MLP neurons of a small language model. Each row is named by its layer, matrix (up: input weights) and neuron, and shows model dimensions 32-127. Each number is 50 + 12 x the weight over its row's rms, rounded and kept within 0 to 99.
After each neuron's rows, "fires on" lists the tokens most often at its 100 highest values on Wikipedia text that the model never trained on; "fires after" lists the tokens most often just before its 100 highest values on Wikipedia text that the model never trained on.

L2.up2115:33 49 63 32 41 62 51 42 40 62 29 47 45 51 29 64 61 35 49 58 53 63 90 51 67 59 46 54 57 45 31 61 53 63 57 50 46 35 51 47 52 51 21 68 42 32 42 43 67 48 54 65 81 50 39 39 45 56 72 41 54 37 51 44 36 51 46 48 52 40 61 46 56 30 36 64 49 53 61 51 43 53 58 57 39 68 55 41 41 56 49 47 09 49 48 49
fires on: "D", " an", " a", "M", "a", "o"
fires after: " (", "\n", ",", " \""

L2.up289:49 51 55 47 62 30 54 35 59 57 48 65 44 59 51 47 70 39 55 35 49 38 54 52 38 67 54 16 56 63 26 59 43 30 55 42 39 43 58 64 37 48 55 62 70 27 59 51 50 46 70 63 55 46 49 72 46 67 55 47 70 40 59 52 58 49 74 64 47 50 51 44 50 61 23 44 50 84 54 36 50 73 76 55 47 52 78 74 42 44 48 60 55 49 49 61
fires on: "\n"
fires after: " |", ")", "s", "."

L2.up930:34 48 32 52 44 54 69 73 50 49 46 54 47 55 42 48 37 68 39 73 43 53 74 50 50 74 33 37 38 64 57 49 59 51 52 65 71 69 44 63 45 56 39 79 51 35 53 56 46 49 62 43 56 76 74 35 31 62 73 32 50 39 43 41 78 29 60 48 47 39 51 32 47 47 42 37 62 51 58 54 56 61 58 50 67 33 46 30 58 47 69 56 43 36 66 52
fires on: "w", "ă", "es", "s", "ar", "al"
fires after: "t", " T", "ot"

L2.up1409:44 50 36 64 59 32 37 48 36 40 44 46 57 58 56 53 63 49 56 65 57 46 67 54 48 58 57 57 47 87 38 47 49 49 31 36 50 31 46 54 52 60 58 49 67 79 49 41 59 26 63 61 77 31 42 57 44 46 56 51 45 38 39 81 52 24 42 65 67 53 38 25 53 43 48 47 59 60 48 37 39 48 59 46 45 61 39 71 59 38 40 52 58 35 63 56
fires on: "\n", "==", "\"", " =="
fires after: ".", "History", " career", "ography", "Career"

L2.up2243:53 57 52 35 39 45 38 42 56 51 32 36 48 43 46 56 53 48 50 49 27 54 51 54 56 48 44 54 27 36 47 28 63 57 49 76 47 32 46 63 45 42 39 53 31 51 52 30 56 62 53 60 52 57 74 39 65 30 58 48 52 71 51 52 55 38 47 30 80 50 42 43 67 35 37 45 55 53 55 58 48 46 47 55 68 60 48 71 50 39 64 58 58 34 40 42
fires on: "and", " an", "\n", "H", ":", "ian"
fires after: " p", " P", " was", " N", "\n", " gr"

L2.up1296:44 27 67 33 39 58 66 70 53 53 31 52 40 80 37 49 69 56 75 63 48 44 65 56 60 58 30 65 46 43 60 67 71 57 50 57 44 53 28 49 57 39 43 42 63 59 62 31 58 55 49 62 36 56 45 37 44 63 70 57 81 36 60 56 51 50 38 50 53 39 57 66 48 43 44 53 40 46 56 60 57 56 65 39 42 78 61 44 36 45 50 42 43 40 59 41
fires on: "=="
fires after: "\n"

L2.up470:61 58 42 33 55 44 37 54 37 84 37 50 51 38 40 38 54 57 38 54 49 43 66 49 42 52 26 53 68 42 48 50 44 40 55 68 43 68 41 61 45 43 44 55 48 34 56 54 63 41 46 45 40 44 49 47 61 58 41 48 45 69 39 40 37 40 36 56 47 63 50 60 43 27 37 73 71 34 41 53 49 69 52 30 61 56 40 51 20 47 49 48 67 52 40 58
fires on: "ia", "al", "e", "y", "or"
fires after: "s", "iv", "op", "n", "al", " World"

L2.up1092:55 68 51 40 49 42 50 26 54 56 46 65 51 64 66 52 61 39 48 47 54 36 51 62 62 53 43 56 66 56 70 46 47 54 48 39 68 49 58 35 41 42 41 50 50 44 55 65 84 56 43 63 50 57 44 54 53 37 53 81 55 46 62 51 50 67 36 61 53 41 58 36 62 48 49 32 52 64 49 41 53 31 61 50 58 68 69 37 46 57 41 72 48 30 42 50
fires on: "ed", "c", "el", "er", " 19", ","
fires after: " M", " m", " a", "s", " C", " S"

L2.up247:44 60 43 65 65 45 28 52 33 50 51 54 55 76 45 59 38 38 39 68 38 48 43 39 34 42 38 60 58 59 35 20 39 68 51 59 40 53 42 57 37 34 17 41 60 58 51 27 56 52 59 66 38 29 40 66 39 39 42 17 40 38 64 28 52 47 59 53 53 52 40 52 43 57 36 52 47 69 41 38 61 39 46 63 64 56 70 47 32 41 51 77 53 59 59 40
fires on: "r", "e", " and", "le", "s", "u"
fires after: " E", " Ma", " Mi", "lu", "ä", " mi"

L2.up2069:39 32 57 46 62 66 39 75 59 35 56 50 41 52 54 33 59 39 63 60 50 51 53 87 39 57 62 63 74 76 19 63 26 56 74 35 49 70 41 57 44 42 48 59 47 58 63 68 56 63 61 67 47 49 58 49 72 25 55 43 41 48 71 53 30 71 58 69 52 65 39 42 56 51 36 56 29 31 60 58 53 57 59 60 39 49 44 40 56 49 34 52 68 28 66 64
fires on: " which", "im", "um", "up", "ver", " that"
fires after: ",", "s", " ", " co", "),", "\n"

L2.up1348:43 51 59 39 67 53 59 43 59 57 38 50 65 50 47 58 60 45 55 53 44 44 24 56 24 68 50 47 52 66 67 52 59 54 47 47 55 41 46 49 51 59 30 38 55 32 46 38 50 37 49 48 39 49 35 64 48 75 53 58 36 48 66 76 43 30 35 73 55 62 25 51 36 47 39 59 40 46 55 52 55 45 59 29 53 77 52 57 27 56 36 46 57 42 58 53
fires on: "at", "c", "we", "co", "le", "vent"
fires after: "s", " S", " "

L2.up263:60 40 44 67 57 66 53 33 66 38 49 41 49 58 63 68 53 53 54 56 48 54 28 69 41 30 54 26 51 25 38 34 44 45 55 49 55 24 47 52 47 58 45 60 43 47 50 44 45 65 55 43 42 43 58 29 56 45 62 49 41 47 53 55 53 49 63 52 37 30 43 35 63 56 52 61 45 53 50 58 51 68 52 39 60 62 62 76 63 51 43 69 65 64 35 57
fires on: "ur", "our", " for", "ed", "po", "end"
fires after: " p", "ur", " T", " sp", "s", "p"

L2.up1381:33 41 59 46 81 35 49 33 39 48 49 56 44 36 41 43 36 58 53 69 71 49 56 51 59 40 47 45 36 32 52 59 54 69 35 44 38 42 49 43 40 62 41 28 44 69 62 58 48 62 59 42 57 51 50 58 40 71 49 44 49 49 34 56 42 54 35 30 35 68 40 62 47 55 47 48 36 49 57 60 59 62 78 67 45 57 42 63 55 32 52 44 43 48 41 44
fires on: "ve", "di", "de", "te", "e", "ti"
fires after: " in", "al", "app", " In", " ", "s"

L2.up602:59 43 52 26 49 58 52 59 52 62 47 21 41 41 27 61 50 40 45 47 57 45 50 59 44 60 80 28 57 53 30 61 54 67 78 42 38 45 48 58 47 61 49 23 39 53 50 65 65 57 48 54 65 61 59 50 36 49 57 46 38 44 49 39 43 54 44 33 62 33 43 59 53 34 25 46 67 54 43 49 43 50 45 59 43 63 48 58 48 45 47 54 45 47 62 52
fires on: "L", "D", "M", "W", "C", "N"
fires after: "-", "==", "\n", ".", "–"

L2.up252:45 51 76 55 41 59 52 51 38 72 26 60 65 56 55 39 54 37 55 28 62 64 71 38 45 67 77 45 46 47 58 40 55 52 67 43 44 48 43 66 36 49 49 35 35 66 55 50 52 54 46 67 58 35 57 45 36 43 64 44 66 45 28 51 40 38 63 53 59 53 35 50 56 30 74 50 56 52 51 40 44 76 55 62 73 46 32 36 40 48 60 53 51 47 59 50
fires on: "ed", "d", "y", "ing", "is", "ch"
fires after: "re", "e", "l", "our", "ri"

L2.up1336:67 54 64 28 56 49 47 28 29 31 45 44 37 30 54 57 25 63 63 51 47 37 38 54 64 34 52 51 59 47 59 56 54 53 53 50 51 54 39 55 40 38 36 41 28 57 57 47 56 52 39 34 54 49 66 49 66 48 61 44 53 52 59 34 66 49 64 44 50 39 68 62 30 48 37 33 51 66 70 55 64 48 63 68 45 55 35 44 57 45 49 34 24 39 37 33
fires on: "age", "ction", "F", "ide", "ign", "unt"
fires after: "a", " Gu", "gu", " M", "co", " tri"

L2.up1063:45 32 64 49 66 61 57 55 42 56 43 45 45 56 27 50 60 50 63 61 55 50 66 53 41 56 53 56 40 54 53 65 63 66 62 60 34 54 34 72 47 35 24 47 66 33 66 56 63 45 49 58 53 58 60 34 44 51 60 43 80 38 56 36 49 59 52 45 51 46 47 55 50 44 51 41 28 59 37 49 53 71 62 54 36 70 57 46 45 53 61 50 38 33 48 44
fires on: "\n"
fires after: "\n", ","

L2.up1818:19 28 63 48 45 59 40 50 51 17 38 43 27 42 45 53 40 47 57 30 60 76 56 53 42 61 43 56 57 66 38 43 53 63 49 54 56 49 28 63 67 42 63 45 54 42 38 31 69 45 49 60 41 51 72 52 52 48 57 51 57 34 52 61 56 49 70 25 51 26 34 74 36 35 65 41 55 62 41 61 70 54 79 60 61 56 43 40 54 59 85 40 52 62 55 37
fires on: "ri", "all", "|", "w", "i", "ly"
fires after: " F", " d", " f", "\n", " T", "f"

L2.up800:48 59 48 52 59 22 43 41 59 54 31 62 43 63 35 53 42 74 33 39 47 68 45 38 40 36 46 51 23 73 37 43 28 44 28 51 59 79 56 76 60 43 29 41 48 59 52 41 50 46 55 50 56 29 50 48 27 51 49 51 58 45 54 46 37 47 55 51 39 61 66 45 55 52 54 70 44 50 48 50 67 39 49 71 81 49 64 37 53 62 53 39 52 35 43 32
fires on: " and", "m", " (", "ran", "s"
fires after: ",", " E", " Jo", " F"

L2.up3:44 55 59 42 45 84 46 63 44 63 36 65 35 31 48 30 35 48 19 41 49 42 49 31 56 74 35 52 48 58 57 75 49 60 52 60 64 56 37 41 44 59 68 67 57 58 71 51 39 67 50 63 76 36 36 49 56 36 36 36 32 35 48 68 51 29 37 60 45 30 49 41 50 42 28 55 42 37 45 42 42 39 37 50 61 43 45 52 44 63 26 56 45 49 69 29
fires on: "al", "ol", "d", "gg"
fires after: " ", " Val", " S", " G", "d"

L2.up1133:64 62 34 50 68 50 32 28 42 46 60 42 33 45 53 38 47 34 44 33 52 65 70 59 56 38 37 69 34 61 51 53 40 44 61 48 50 59 51 61 54 40 59 79 48 58 57 36 54 44 48 67 54 42 69 68 78 46 46 43 35 46 39 29 53 61 62 76 57 64 37 50 65 61 83 36 44 36 45 42 53 73 37 64 72 49 52 40 34 44 42 35 57 69 42 47
fires on: "p", " up", "-", "d", " =", "ni"
fires after: " U", " co", "U", " Go", ")", " C"

L2.up404:41 36 55 58 60 66 58 61 82 52 40 62 73 41 50 25 47 55 74 56 50 40 52 48 40 57 52 54 50 49 67 34 43 42 52 64 49 69 35 60 60 49 35 42 34 57 80 48 56 82 46 34 67 42 76 39 63 45 59 46 27 52 39 33 50 52 44 72 64 69 46 40 57 36 61 49 64 52 87 53 60 41 60 55 64 25 50 49 55 60 55 67 45 42 50 67
fires on: "w", "s", "ist", "n", "ple"
fires after: " S", "s", " work", "is", " T", "ur"

L2.up370:43 47 47 65 44 57 34 55 61 57 35 61 51 54 29 42 33 75 47 37 40 59 43 49 65 32 45 60 50 50 27 48 44 45 40 56 53 48 52 43 64 49 72 57 35 67 68 47 48 50 41 55 57 44 35 49 66 44 38 61 41 57 29 58 53 53 53 74 38 62 41 44 39 48 52 66 49 47 54 74 59 50 60 45 52 35 41 56 41 44 48 54 56 42 60 30
fires on: "s", "ri"
fires after: "s", "es", "c", "os"

L2.up487:35 31 35 63 47 57 48 29 33 52 35 63 35 52 59 61 47 50 54 51 51 56 57 63 42 51 44 41 44 64 62 56 45 54 46 35 30 56 57 57 70 41 65 55 36 61 63 76 55 56 52 57 45 54 36 46 29 49 48 55 29 48 30 51 43 51 47 61 29 54 55 63 34 42 40 56 46 41 50 51 44 48 68 64 54 58 45 56 40 41 65 59 43 32 66 61
fires on: "s"
fires after: "s", " in", "is", "po", "ho"